python train.py --n_layer=12 --d_model=320 --n_head=5 --n_kv_head=5 --head_dim=64 --d_mlp=640 --vocab_size=2048 --activation="swiglu" --norm="rmsnorm" --norm_place="pre" --norm_eps=1e-05 --positions="rope" --rope_base=500000.0 --rope_fraction=1.0 --qk_norm=false --attn_scale=0.125 --bias="none" --tie_embeddings=false --parallel_block=false --init="trunc" --init_std_qkv=0.028 --init_std_o=0.0 --init_std_up=0.028 --init_std_down=0.0 --optimizer="muon_variant" --lr=0.0119 --lr_mult_qkv=0.5 --lr_mult_o=1.5 --lr_mult_down=1.5 --beta1=0.93 --lr_head=0.00884 --grad_clip=1.0 --warmup_steps=200 --schedule="wsd" --decay_fraction=0.634 --decay_shape="linear" --final_lr_fraction=0.1 --batch_tokens=262144 --seq_len=256 --doc_mask=true --train_tokens=960100000 --steps=3663 --dataset="wikipedia_en"
MLP neurons of a small language model. Each row is named by its layer, matrix (gate and up: input weights) and neuron, and shows model dimensions 80-175. Each number is 128 + 32 x the weight over its row's rms, rounded and kept within 0 to 255. A neuron's up and down rows have the sign that makes its largest values positive.
After each neuron's rows, "fires on" lists the tokens most often at its 100 highest values on Wikipedia text that the model never trained on.

L7.gate93 [125 115 151  99 219 120 131 112 201 151 108 157  80 138  98  80  74 141 128 101 143 174  91 113 157 129 104 153 109 123 115 152 142 165 117 115 181 102 163 169  97  81 149 112 111 144 194 158 177 124 109 117  97 102 147 126 104  78 127 109 139 110 191 109 186 154 119 136 197 154 114 109  84  96  72  64 135  80 130 174 140 143 160 145 145  92 108  89 128 115 110 131 137  99 111 126]
L7.up93 [104 173 124 131 138 124  84 113 114 101 109 137 128  95 190 147 131 180 150  38  70 124 112 109 128 177 129  46 164 147 125 201 140 118  93 137  97 151  75 163 147  87  94  89 163 131 112 156 156 153  99 175 117 136 121 146 154 153 150 178 138 106 138 109 118 123 132 151 147 100 163 153 155 138 135 103 130  89 186 134 189 110 120 144 106 124 130 142 147 142 134 118 187 133 152  91]
fires on: "-", "–", " re", " he", "ch", " on"

L7.gate55 [118 160 126 152 162 112  98 147  96  68 110 148 140 115 157 131 132  95 124 114  84 110 137  77 209  91 157 123 141 109 147  94 173 127 147 122 170 118 108 108  71  95 163 132 157 110 117 120 113 141 192 180 146 129 158 164  80 161 177 143 123  89 133  83 117 190 184 188 143 178 129 170 149  97 100  86 130 126 120 127  53 126 184 154 135 149 102 161 199 112  80 119 133 193 117 132]
L7.up55 [123 142 137  54 152 143  27 109 167 133 111 170 128 186 182 111 178 153  97 135 134 143 192 157 127 180 133 117 123 122 104 159 156 169  44 137 125 140 113 224  88 135  96 113 126 162 151 123 179 119 191 163 150 116 121 178 102 190 152 151 124 135  95 135 109 118 116 107 104 165  73 131 153 186 149  91 119  93 149 168 116 137  58 201 104 100 176  85  96  95 145 132  81  81 121 150]
fires on: ",", " (", " as", " was", " ="

L2.gate428 [176 148 130 110 193 128 200 119 169 131 100 110 134 161 163  94 134 110 112 128  81  90 104 143  88 102  78 180  80 114 164 132  86  71 149 142 144  91 199 174 190 101 136  88 105  98 110 124 112 140 132 126 175 131 128  68 154 132 142 128 137 124 148 114 130 121  97 124 171 143 166 118 156 104  99 200 104  56  96 131 154 155 103  72  97 127 103 163 131 194 130 151 134  90 110  93]
L2.up428 [206 170 103 134 122 173 112 200 117 172  98  96 200  81 145 135  86 176 126 127 181 176  91 141 113 118  84 172  85 103 139 151 136 102 157 100 120 142 126 111 156 212 115 126 109  91 140 143 127 143  93  55 124 120 154  85 156 152  89 153 203 185 113 155 155 138 160 172 181 112 177 101 164  79 103 163 108 158  57 108 120 106 126  84 136  94  98 129 101 166 134  94 191  94 127 119]
fires on: "ber", "s", "a", "ing", "es", "end"

L5.gate259 [ 91 191  86 119  98 128  82 100 152 133 162  73 127 129 109 131  98 145  49 152  85  70  76 130 211  95  93 188  50 134  71 185 163 109 134  94 138  87 178 125 128 154 138 127 161 135 133 101 123  88 133 145  59  94 132 129 105 140  88 109 144 200 115  83 176 109 146 139 123 180 116 165  66 129 126 137 144  70 143 111 129 109 164 119 127 139 164 165 141 145 205 103 136 151 129 174]
L5.up259 [143  91 116 121 150 107 127 146 110 129 142  91 172 129 115 122 131 126  75 122 114  82 132 128 146 129 123 180 122 106 119 136 182 130 178 111 153 140 186 134 155 194 104 135  93 170 103 105 112 111 112 167 123 147 129 151  82 181  70 162 128 190 180 155 175 113 130 142  76 161 128 188 136 137 129 105 147 108 116 172 130  61 126 130 124 104 126 156  70  80 110  91 156 118  96 126]
fires on: " of", " in", ",", "own", "form"

L5.gate41 [172 120 181 114 194 128 114 124 143 142 147  91 112  75 122 120 142 102 140 136 157 152  92 106 170 203 149 108 172 112 131 102 136 177  93 111 131  91 175 145  74  94  95  86  78 150 119 170 148 142 114 136 156 120 196 145  97  77 155 103 133  82  97  92 113 157 110 141 107 139 122 129 169  95  84 161 167  61 152  64 145 113  83  61 141 124 121 131 157  95 121  99 147 118 148 130]
L5.up41 [149  71 156 148 137 136  78 115 158 126 174 135  76  92 155 139 166 173 130  32 114  87  93 129  76 126 116 154 112 180  80 173 128  82  86 139  99 142 125 107  84 114 152 113  79 125  82  82 101  90 117  99  98 133 123 126 141 105 120 124 187  90 158 113  75 133 130 116 115 131  92  99 105  92 129 127 152 111 110  92 117 191 139 148 167 130  94 119 107 144  76  91 157 158 110  95]
fires on: "a", "ile", "o", "b", "ose", "-"

L5.gate605 [132 135  88 127 138 130 119 161  99 103 155 101  52 166 148  89 102 118 162 159 160 108 149 116  93 116  54 143 116  23  83 131 191 132 109 162 105 115 141 116  66 107 126 108 110  52 112 173 143  98 114 214 132 166  84  71 140 129 113 123 178 125 146 144 135 129  87  89 101 192 118  71 100 115 136 177 150 126 114 121 143 160 116 110 168 126 165  83 175  76  65 150 180 134 137 129]
L5.up605 [124 108 106 123 126 129  56 101 122 128 159 162 133 120  91 113 176 154 139 149 103  74 174  96 143  90 148  66 162 131 104 191 190 116 182  75 140  89 166 108 145  76  63 114  99  92 148 120  99 117 158 123 118 195 128 101 123 177  63 101  39 122 144 141 131 141  43 191 148 144  88 123 136 125 159 124 118 131  94 112  93 121 122  72 120 116  86 119 141  87 119 142 128 131 142 176]
fires on: ",", "\",", "),"

L5.gate362 [ 71 122 120 132 140 161 130 116 141  94 141  58 101 130  99 104  63 120 166 119 117 129  95 148 106 168 109 117  84 100 140  87 215 138 122  95  85 115  69 132  93  94 143 155  70 162 100 113 107 123  99 111 110 145 142 138 152 101 148 124 194 146 158 103 116 107 108 152 147 143  60  88 125 163 213 149 154  61 194 191 104 102  74 136  92  96 135 114 124 152 183 134 119 174 121 140]
L5.up362 [108 111 135 113 112  93 144  99 133 122  93 137 116  78 182 165  79 138 129 136 138 151 105  94 102 125 126 127  98 129 110 111  69  71 194 119 140 110  98 153 122 126 107  98 153 123 111  82 159 118 113 150 177  65 131 103 147 133 121 107 190 169 158 132 100 109 126 131  78 133 120 123 150 118 135 116 128 110 156 164  62 160 127 161 156 176 136 122 113 121  60  38 132 171 139 162]
fires on: "ing", "y", "it", " |", "ed"

L5.gate251 [117  60 111 124 196 147 134 139 170 151 120 107 131 144 117  71 129 173 126 150 114  86  97  55 128 123 173 144 128 210 181 134 124 142 181 105  97 132 155 116 115 139 149 132 114  84  77 105 125 231 155 106 124 162 140 123 107 159 122 143 168 175 151 181  93  96 130  34 164 138 107 175  68 125 134 132  97 170 109 138 149  82 139 185 106 113  60 134 156 156 163 127  62 150 160 103]
L5.up251 [147 152 162 153 138 157 128 115 125 104 155 147 128  76 127 132  69 135  84 134  97 109 104 151 153 128 116 118 172  73 142  39 144 152 176  95 133 129 131 181 112  81 127 178 121 137  91  79 158 127 153 118 121 131 122 109 120 120 153  73 116 114 187 117 102 163  87 166 150 150 106  67  92 132  97 102 137 173 138 181 153  79 127 120 135 122 168 110 111 140 124 121  74  45  88 116]
fires on: "ell", "ab", "or", "og", "oin", "all"

L7.gate260 [230 142  93 188  95 115  75 137  88  92 167 117 136 148 128 107 136 129  95 112 104 166  97  98 140 150  80 123 157 174  96  91  86 127 131 112 131 178  77  84 170  95 129 103 102 111  63  78  72  77 107 131 174 187 174 183 103 115 130 157 183 138 183 130 157 173 161 157 143  88 116  91 142 114 149 111 149  61 115 113 116 148  72 156 108 101 159 172 128 163 145 113 111 156  78 108]
L7.up260 [107 153  92  89 128  92  80  74  97 142 104 131 143 131  96 138 147 128 155 145 189 126 143 127  89 179 155 167 121 105 182 110 157  92  99 106 110 142 137 170  90  75 100 112 141  93 110 123 113  88 157 152 139 185 156 125 105 141  99 146 180 180 114  98 145 154 129 144 127 151 105 146  95 149 129  77  60 146 123 106 137  96  96 113 134 124 179 129 135 148 126 152  58 110  96 113]
fires on: " |", " a", ";", " one", " 4"

L5.gate217 [150 105 145  77  68 137  97  91 123  98 176 128 176 135 175 174 140 139 105 132  53  98 143 104 151 126  92 119 125  81 100 110 148 105 143 162 172 116 115 153 105 126 106 118  81 105 102 145  76 140 184 138  85 123 114  98 135 158 104 189 112 145 140 112 182 148 107 184 163  56 106  81  69 180 170 115 173 105 148 152 131 123 123 137 111 120 155 105 197 125 145 162 141  88 147  75]
L5.up217 [131 141 142 184  80 109  82  81 135 146 170 104 114 163 144 156 117  92 151 136  93 128 165 104 136 163  74 105 120 145 145 174 123 140 146 153 127 146 117  71 103 116 146 124 129 102 123 144 109 125 143 152 116 152  64 137 101 154 138 161 120 102  77  94 197 166  88 147 171 138 185 113  94 170 102 125 167 146 137 131 127 137 180 122  57 150 125 139  99  85 112 122 139 115 120 133]
fires on: "es", "s", "g", "re", "e", "th"

L2.gate205 [161  98  86 123 131 121 148 102 121 123  85 102 150 170 154  85 168 143 139 134 154 111 136 121  77 137 132 174 152  85 141 120 131 127 107 135  89 146 114 102 102 118 100 116 110 161 159 132 144 136 110 136 102  89  76  72 146 134  42 137 149 126 130 122 160 168 143 110 139 147  63  90 136 158 115 160 135 136 164 120 131 123 152 141 224  67 159  65 163 115  87 155 149 194 142 183]
L2.up205 [126 131 164 129 139 154  70 132  81 105 131 130 107 134 184  86 164 125 138 140  97 139 103 191 100  96 121 124  70 129 131 178 230 161 112 146 178 129 188 122 109 144 100 159 154 132 130 110 118  93  87 200 161 141 102 142 143 104  78 158 191  87 134  80 142 125 146 102 175 141 131 111 174 138 134 185 149 109 155 119  73  92 170 108 120  90  99 107 117  69  94 131  80 156 145 118]
fires on: "p", "oc", "ed", "ese", "en", ","

L2.gate505 [100 159 147 186  49 112 106 115 132  90 153 142 103 127 152 113 117 139  65 109  70 107 134 131 129 137 104 155  58 136 150 128 118 169 171 111 139  91 105 110  97 100 136 174  63 149 134 136 129  82 120 101 138 114 146 135 132 156  93  46 201  98 147 129 139  94 133 169 119 114 155 109 104 135 162 119  83  55 188 142  82 153 143 128 132  73 157 122 148 139 122  74 106 170  98 141]
L2.up505 [ 84 138 115 103  97  83 119 141 183 140 167 126 141 116 105 165 118 127 146  95 150 144 145 119 105 143 136 178  50 113  74 136  91 164 154 167 158  82  88 121 150 101  97 116  97 182 148 129 173 159 168 157 130  91 126 139 133 153 151  91 106  93 181  98 170 145  84  70 109 110 108 117 104 158 184 123  72 160 141 139 125 134 192 145 177 114 105  55 152 155  97  84 104 115 108 121]
fires on: " October", " at", " December", "t", "ier", "ust"

L7.gate274 [105  94 149  84 128 164 189  68 142 138 139 142 134 116 114 127  76 140 121 121 162 140 163 131  97  93 112 175 120  89  76 109 102  74  46 115 141  75  97 148  88  53 156 146 135 151 176 125 112 140 152 130 125 136 110 132 130 119  85 113 155 137 178 146 122  30 105 131  85 107 128 134 183 110 115 138 123 129 135 131 114 189 111  98 110 136 165  93 174  88 171 125  96 174  77 139]
L7.up274 [101 158 110 149 179 163 112 117 131 176 170  74 169 180 151 151 146  96 141 178 165 118  36 171 151 104 115  82 117 122 125 112 131 134  47 175 171 121 135 133 106  88 134  91 102 119 118 175 131 129 122  59 120  41  95 210 125 121 179 147  82  90 149  86 101 134 208 125  34 131 142  96 179 125 167  89 168 102  61 167 124 104 108 145 110 111 156 127 123 145 160 153 121  54 111  97]
fires on: "-"

L2.gate406 [146 134 134 107 185 134 138 169 170 161  84  99 171 157 155  99 114 123 173 101 129 100 168 100 201 124 138  70 203 195  98  87 107 137 140 100 113 117 159 181 106 125 105  94 134 189 104 151 161 124 110  53  85  95 201 129 176 137 155 127 148 181 165 170 150 147 163 117 155 168 106 132 159 144 145  70 102 146 128 185 141 164 140 125 163 147  95 111 151  76 122  97  96  72  92 145]
L2.up406 [109 101  89 135 129 121 120 133 126 110 133 108 141 151  57  79 110 117 101 120 129 173 200  73 108 113 104 146 123 161 161  89 137 107 125 106 109 137 124 130  98 142 130 197 100 118 128 140  72 120 142  41  85 134 184 110  96 196 105 172 149 101 100 184 111 105 156 125 157 148 132 142 170 111 142 129 155 111 132 117 118 119 160 124 124 161 158 105 131 104 109 118 134 126  94  43]
fires on: " film", " book", " album", " show", "s"

L2.gate367 [108 108  85 160 117 204  94 146 134  97  85 135 143 111 124 138  83  51 117 152 119 127 112 170 102 163 173 106 183 152 169 147 155 155 110  87 120 132 173 101 116  91 106 160 121 142 127  48 145 170 115 160 127 158 142 131 124 119 146 120 118 132  41 146  76 127 114 141 161  71 149  99 121  58 127  91  94 144 156 129 101 101  65 117 123 109  81 168 122 118 145 114 138 125 135  85]
L2.up367 [160 125 102 132 122 172 173 127 144 151 129 147 190 148 161 134 178 106 156 152  89 122 153  94 123 176 149 162 102 141 102 112 110 149 162 238 110 107 219 105 107 151 102 107  84 159 111 132  75 162 136 140 133  81 119 167 136 149 160 126 131 112 112 137 115 137 124 113 171 121  98 104  73  96 170 135 117 147 182 139 116  93  98 163  84 106 158 143 142 132  93 119 211 135 143  92]
fires on: " medal", "ter", " y", " place", "ister", "oth"

L7.gate350 [ 99 196 167 144 107  71  99  69 139 145 101  94  64 152 164  74 169 116 121 142 128 110 125  57 122 113 176 167 139  97 157 120 115  86 150  97 187  55 144 169 115 155 110 170  87 137 148 167 193 121 144 156  89 125 156 160 109  98 196 124 156 103 131 124 143 127  96 144 131  86 132  70 169 149 103  77 163 108  71 150 106 130 141 115 153 159 181 150 117 142 146 114 111 105  88 176]
L7.up350 [172 139  94 113 121 159 137 147 195 106  54 176  52  61 141 119 133 130 130 172 134 150 163 128  78 207 156  85 127 101 100  93 168 102  88 161 135 121 147 137  83 128 164 144 130 136  97 129  99 167 177 132 134  90 174 115 187 178 159  84  92 184 108 146 176 166 152 121 170 139 176 157 111 106 146 132 147 104 126 110  83 155  81 105  82 140 118 150 109 151  58 147 103 191  97 146]
fires on: " gen", " Gen", " ent", "en", "ra", "ep"

L2.gate627 [109  72 153 129 146  98  63 110 116 138 165 123 146 119 120 112 132  87 115  94 155 106 114  67 142 134 149 153 175 122 175 201 149 104 150 108  98 120 151  89 132 164 163  96  91 109 129 112 114 125 109 102 111 143 138 220 104 107 181 103 128 105  69 115 174 162 172  62 114 130  91 109 131 113 152 175 148 149 108 116 145 117 124 115 171 137 101 146 100 131  92 111 130 154 100 146]
L2.up627 [101 100 110 133 108 117 110 138 137  94 150 170 118 159 130 120 142 123 129 100 104 145 103 130 111 154 187 101 143 116 105 149  74  85 128 106  71 201 107 143 142 171 156  82 131 177 122 121 168 113 120 153 115 108 124 168  79 160 137 123 109 153 182 111 143 106  80 123 140 157 152 180 157 122 120 139 171 182 158 146 118 136  87 131 147 155 141 152 165 107  91 138 119 161 144 154]
fires on: "p", "ar", "ever", " sp"

L5.gate230 [ 89  96 158 117 205 132 158  77 146 144  86 158 140 124 127 138 134 150  86 110 144  57 117  92 137 121  98 128 150 152 103 165 119 121 206 110 135 136 137 150 112  83 122 162 125 132 120 128  98 133 149 165 175 166 107 127 128  98 107 101 150  78 136 135 137 106 157 116 158  88 138 102 190  90 138  90 139  98  82 125 140 128 135 140 102 168 166 106 136  68 163 133  80 156  92 121]
L5.up230 [124 202  93 133 104 134  76  99 151 192 169  81 126 174 121 136 103 135 105 104 177 100 150 126 157  84 150 143  82 112 179 120 113 129  86 138  91 155 156 123 181 141 120 124 127 139 184 152 149 176 128 129 144 111 119  85 139 196  84 116  75 113 131 104 125 146 150 174 155 112 140 118 112 111 157 131 140 124  75 150 104 111 103  95 115 106 158 158 214 168 108 148 157 167 135  59]
fires on: "h", "1", "-", "f", "i"

L6.gate423 [ 95 114 144  94 108 129 130 141 159 163  69 137 163 152 128 174 173  87 179 122 146 161  77 155 115 147  74 129 153 207  83 119 108 120 138 109 130  94 128 134 130 111  82 107  84  98  64  77 129 117 184  99 162 144 137 153 126  83 143  79 135  60 146 137 143 126 134 120 103  86 168  92 106 109 156 109 141 137 203  93 129 177 107  87 167  77 155 122 123 167 172  98 110 171 143 176]
L6.up423 [168 105 153  93 194 115  57 117 167 163 100 104 126 133 150  88  63 151 161 143 195  88 127 101  99 111 110 136 137 125  73 133 144 111 166  87  87 150 170 148 130 126  53 112 112 168 107 171 153 164 133 139 130 141 107  90 160  75  95 145 121 117 142 159 138 135 146 174 199 111 116  95 137  81 134 131 103 104 101 137  99 122 139 194 127 147 136 120 101  88 104 116 114  86 120 111]
fires on: "9", "ug", "in", "oin", "aw"

L8.gate20 [ 74 167  86 131  65 132 144  76 126 149 195 133 164 122  90 119 151 128 139 106 160 153 119 143 127 133 112  96 111 103 126 105 139 143 126 125 130  72 115  98 157 121 139 208 114  96  91 109 145  83 144  92 139 174 188 165 114 183 114 106 138  93 141 133 182 131 157  98 166 114 159 100 151 145  96 118 145  95 100  77 117  86  83  96 194  42  73 172 167 137 137 177 144  98 191 100]
L8.up20 [113 100 101 193 115 148 104 111 149 140 160 107 113 147 120 128 184 114 126 145 109 183 219 149 109 137  52 122 142 134 117 137  96 104 147 114 168 180 133 147 143 108 206 116 111 146 116  88 145  74 146 158 179  66 137 148 146 209  98 155 165 154 110 140 168 131 124 173 125 136 165 131 121  95 105  72 136 117  73 123 121 131 165 139 164 130 107 133 126 103 107  91 193  90 137 153]
fires on: "-", "s", "ents", "ies", "ities", "es"

L6.gate7 [ 83 165 128 148 111  84 157 125 166  68 125 113 177 181 129 111  75 135 151  48 157 140 112 113 141 114 156 131 140 140  86 122 102 158 115 102 103 159 111 175  99 141 116  92 127 175 137 125  96 131 153 147 165  55 136  92 123 144 107 150  75 115 155 125 134 136 137 139 146 155 131  96 135 123  95  43 180 135 101 122 106  79 171 112  97  78  63 110 104 158 147 167  82 144 126 118]
L6.up7 [ 86 118 140 164 139 128 187 181 113 109 129 159 120 109  71 101 119  62 128  61 127 113  67 111 149 148 187 113 161 110  93  93 128 107 115 140 214 164 166 197 126 104 108 136 134 125 139 170 136 202 109 113 180 110 156 186 136 122 163 146  98  66 122 111 135 113 173 200 144  94 115 148 172 105 122  53 114  63 123 164 176  79 117 168 148 115 133 134 114 149  82 139 131 148 109 114]
fires on: "–", "-", "is", "se", "on"

L5.gate274 [ 86 135 170 128 171 207 163 127 133 149 129 163 157 115 103 112 118  81  91  96 109  88 129 138 120 163 118 161  89 170 158 169 124 108 146 190 140 130 119  93 116 131 142 126  97 147  84 161  51 156 118 134  53 110 103 168 139 129 125 147 153 141 129 136 128 103 123 138 139 131  94 129 127 148 115 127  96  79 116 163  71 162 127 154 110 111 191 148 148 191 146 187 144 139 107 159]
L5.up274 [159 138 140 145  87 101 146 126 131 156 142  75 121 156 172 136  74 147 163  67 109 127  94 121 107 153 168 116 103 107 170 123  79  95  86 148 186 113 108 176 100 155 137 123 116 121 128 163 152 147 150 116 113  97  93 106 114 196  78 177 109 145 123 142 134 139  93  84 160 161 119 172 162 112 121  97 141  82 168 132 107 147 150 187 154 112  92  76  80 107  86 122 136 135 153 139]
fires on: "ed", "er", "aged", "ad", "ing", " born"

L2.gate155 [ 83 119 113 103 166 107 101 164 177 136  75 152 147  89 138 127 106 133 105 124  76 172 144 160 116  70 181 119 105 177  98 127  82 135 128 110  89 121 144 113  97 119 109  77 115 179 113 110 102 106 104 152 112 102 120  67 156 120 113 108 129  87 167  93 143 110  79 134 121 159 186 110 171 148  90 181 101 156 186 114 120 125 103 122 143 109  69 105 116 133 130 113  86 173 118 128]
L2.up155 [ 89  80 175 147 134 110 130 125 115 115 173 108 161 128 133 190 143 136 114 161 117 166 100 161 100 110 136 131 126 129 108  89 130  99 115 129 123 163 124 104 146 118 125 167 126 132 151 137 172 111 143 154 107  32 189 196  95 166 113 172 177 152 128 200 167 111 121 151 182 144  84 121 160 171 173 178 172 110  81 131 137 114 172 132  96 161 158  94 118 135 142 106 128 127 126  75]
fires on: "ath", " High", "id", " App"

L7.gate255 [130 144 153  96 155 158 101 180  84  82 162  59 141 131  86  81 134 124 117 105 110 151  97 151 147 148 114 119  88 159  82 169 193 125 195 157 188 100 163 115 119  72 180 143 131 115 114  95 113 133 139 172  91 136 151  91 163  95 178 172  96 111 117 186 116 108 157  89 157 146 152 122 135 139  75 167 136 123 164 133 125 145 192 144 207 117 175 152 156 136 106 113 129 146 135 138]
L7.up255 [122 118 114 122  82  28 118 161 131 153 144 108 182  93 185  85 131 131 158 132 109 109 134 151 102 137  88 186  78 116 151 131 120  75 130  85 100 168 164 128 105 109 109  97 100 153 138 110 124  52 152  79  73 192  88 120 126 115  71 146 152  88 121  51 146 174 110 190 130 133  95 169 219 141 106 107 166 128  74 137 127  93  85 117  99 102  82 138 141 121 125  86 128 121 119  81]
fires on: " in", ",", " born", " ("

L7.gate462 [125 134  93 146 121  99  94  74 100 113 147  88 188 108 119 150  82 151 189 128 157 100 132 139 104 187 119 138 147  89 176 124 120 125 138 117 136 124 145 145 124  93 126 128 145  60 126 108 127 123 174 156 164 131 108  82 143 117 128 132 163 105 134 139 129 127 106 162 135 110 167 135  86 110 184  69 100 102 114  65 106 117  83  96 100 156 140  72 129  77  50  87  88 165  91 114]
L7.up462 [109  35 144 125 151  64 138 118 160  99 172 160  98 119 132 139 151 126 208  67 201 111  78 115  65 114 103 112  87 103  83 116 108 117 103 135  73 128 123 159 106 128 106 108 138 103 125 142 117 121 103  93 138 133 105 182 139 115  77 129 134  79 108 132 115 162 171 130 121 127  63 164 176 134 175 123 137 115 133 132  92  98 100 107 120 146 167 150  91 144 109 144 139 134 129  88]
fires on: "-", ".", "L", "b"

L7.gate507 [153 129 134 142 178 194 101 104 173  99 162 140 138 138 126 166 100 145 123 122 158 100 115 112 131  89 141  69  77 156 125 111 158 205 160 125  93  63  80 133 105 168 133 125 134 131 113 161 108  74 140 145 146 186 121 134 116 142 107 177 139 171 162 158  98 119 156 132 132 135  96 141 138 106  92 116 133 170 131  77 123 104 136  78  96 159 115 156  93 109 128 107 127 161 110  78]
L7.up507 [ 97 143 121 108 130 135  68 141 166 101 121 109 134 150  57 150 176 144  87 130 128 127 217 137  79 143 134 139  97 165  88 150 165  98 143 119 157 157 131 134  74 116 101 117  94  93 106 168  64 201 153 171 113 133 105  85 142 157 140 141 125 126 156 124 160  94 102  39 108 139  81 128 126 116 119  79 138 114 126 124 149  89  78 123 175 111 137 137 183 125  54 120  94 186 115 161]
fires on: " (", "ad", " 197"

L6.gate418 [100  98 132  90 138  87 161 186 112 175 139 158 111 114 111 178 145 145 155  95 145 115 148 154 114 196 178 186 182 170 106 120 133 108 159 135  95 108 162 124 115 139 171 171 167  93 132 120  70 200 169  63 154 104 102  68  68  93 113 123 107 111 129 107 122 157 175  75 125  85  69  90  94  74 115  95 205 109  93  70 130 129 116 131 144 157 132  89  76 130 136  87 110  78 200  96]
L6.up418 [ 91 130 141 136  95 135 151 168 120 168 123 120 156  86  69 100 151 184  79 139 190 157 102  83  80 120 150 100 172 132 152 163 107 100  83  71 117 125 176 152 105 114 103 114 161  95 130 131 125 103 157  98 112 128  78 166 133 154 148 118 119 110 103 115  69  67 131 140 145 145  95  60 122 129 145  98 134 172 142 100  96 149 166 162 150 125  88 108 144 108 121 174 107 143 158  71]
fires on: " ", " Sh", " film", " Sw", " sh", " The"

L6.gate400 [132 122 167  89  60  63 136 159 139 199 111 121 159 173 127  79 123 156 108 123 106 130 161 131 149 110  82  96 105 123 127 124  70  59 147 183 118 126 152  80 124 186 197 110 140 143 109 133 106 137 139 114 174 178 162 119 109  92 172 138 155  78 136 157 132 120  94 158 127  81 128 165 151  98 103  70 122 103  69  65 175 139 114 143 140 178 101 153 146  66 146  96 109 106 157 126]
L6.up400 [128 120 110  87 114 157  99 121 164 166  55 118 122  81 100 126  73 107  85 147 176  96 135 112 130 127 145 119 154 114 127  98 111 141 103 110 136 120 157 106 150 109 102 104 112  89 157  59 130 108 165 107 149 155 155 153  96 157 115  34 171 126 152 139 148 141 173 190 151 106 134  99 112 116 100 106 107 142 157  93 155  85 153  99 126 112 104 148 182 115 117  94 143  98 192 147]
fires on: " made", "ored", "ake", " named", "ing", "ished"

L5.gate150 [151 116 138  95 104 184  99 167 108 161 137  78 167  66  67 134 126 136 112 131 110  97 154 114 139  88 133 118  88 106 165 114 119  87 132 114 166 159 123 102 146 126 140 154 166 137  92 165 119  75 130 113  68  99 165  98 179 102 116 178 108 160 126  84 102 151 115 124  95 163 112 128 136  74 117 147 135 130 160 137  85  93 149  84 168 196 125 138 146 131  76 114 101 142 138  51]
L5.up150 [121 131 196 169  99 155  89 173 147 132 101  95 140 109  97  93 156  82  96  98 152  93 176 181 122  83 129  84 129 173 117 148 119 143 120 109  77 121 134 207  97  91 137 151  57 129 188 133  81 198 181  72 112 129 152 209 124 138  95 176  89 126 193 120 125  85  63 121 169 160 125 173 127 135 180  66  88 132 113 144  93  87 126 103  82 200 158 126 150 177 138 200 151 134 146  95]
fires on: " (", " as", ":", ",", " name", " or"

L2.gate207 [128 180 156 125 130 121 144 133 126 127  86 161  50 108 121  92  78 122 173 127 157 183 104 109 154  72 126 121 138  55 144 102 172 139 107 100 140  30 136 129  97 162 117  61 128 113  97 127 112  98 101 139 128 122 174 138 128 137 129 138 100 113 183 116 110  74 109 122 112  84 152 181 135 101 103 114 183 188  65 156 107 118  93 121 137 169 142  50 153  89 121 124 127 175 121 130]
L2.up207 [127 108 117 123 107  90 109 108 157 113 114 146  68 141 194  66 148 157 166  70 178 103 135 150 151 103  88 136 152 169 103 126 162  27  73 111  98  95 142 164 121  85 135 138  74 165 105 132 121 129 136 149 138 128 181  64 133 150 113 104 151  96 118 151 113 106 131  92 157  54 190 132 103 148 152 147  76 133  90 164  99 129 133 102 121 188 158 152 141 134 109 118 127 155  91 124]
fires on: "ass", " Gen", "en", " Med", " 100", " class"

L7.gate425 [121 105 119  80 138 178 139  84 128 129 116 129 128 131 165 121 109 129 115  94 108 138  99 155 113 124 139 109 132  74 163 148 163 169 121 120 127  63 180 122 119 162 138 125 151 186 117 109 107 112  91 177 121 160 130 142 158  87  96 130 184 102 122 143 179 126 120 127 117 221 203 157 126  81 178 154 104 162 177 136 113 151 138 166 156 104 133 105 125 120 124 129 156 127 117 120]
L7.up425 [144 127 132 107 169 150 136  77  60 104 155 146 150 143 153  93 194 150  73 140 144 141 107 155 199 133 104  84 120 115 138 114  86 144 173  96 174  96 101 117 115 135  99 169 119 121 130 151  74 141 100 162 105 154 100  80 141 109 129 109 102 134 150 109 140 151 107 158 139 112  75 124 121 125 166 124 133  53 123  91 139  62 121  88 125  66 155 107 133 119 138 138 139 126  47 128]
fires on: "l", " his", " sub", "'s", "b", "le"

L7.gate165 [137 137 155 135 135 131 115 109 185  66 172  97  59 121 109 122 135 157 153  91  37 138 119  91  96 150 158 132 156 178 109 133 188  84 117 131 141 118 172 139 113 136 121 193  91  50  99 143  93 120 141 142 177 147 144  89 106 189 146 117 155 108 109 127 116 103 125  83 149 129  96 168 147 134 128 126  99 158 125 164  92 110 126 153 135 150  92 151 139 161 118 113  89 156 175 141]
L7.up165 [107 164 111 100 128 112 139 135 137 124 154 112 152 104  84 115  91 176 144 109  86 113 130  93 123 169 162 129  96 145 140 152 134 101 161  86 129  85 177 157 107 212 140  98 137 174 111 148 119  77 141 172 137  93 108 138 187  90 120  90  99 162 133 122 116 135 150 163 143  94 121 127  96  57 127  86 118 163  97 109 157  83 105 123 119 142 119 139 122 139 137 124 130 155 178  80]
fires on: " n", " oper", " N", "re", "p", "b"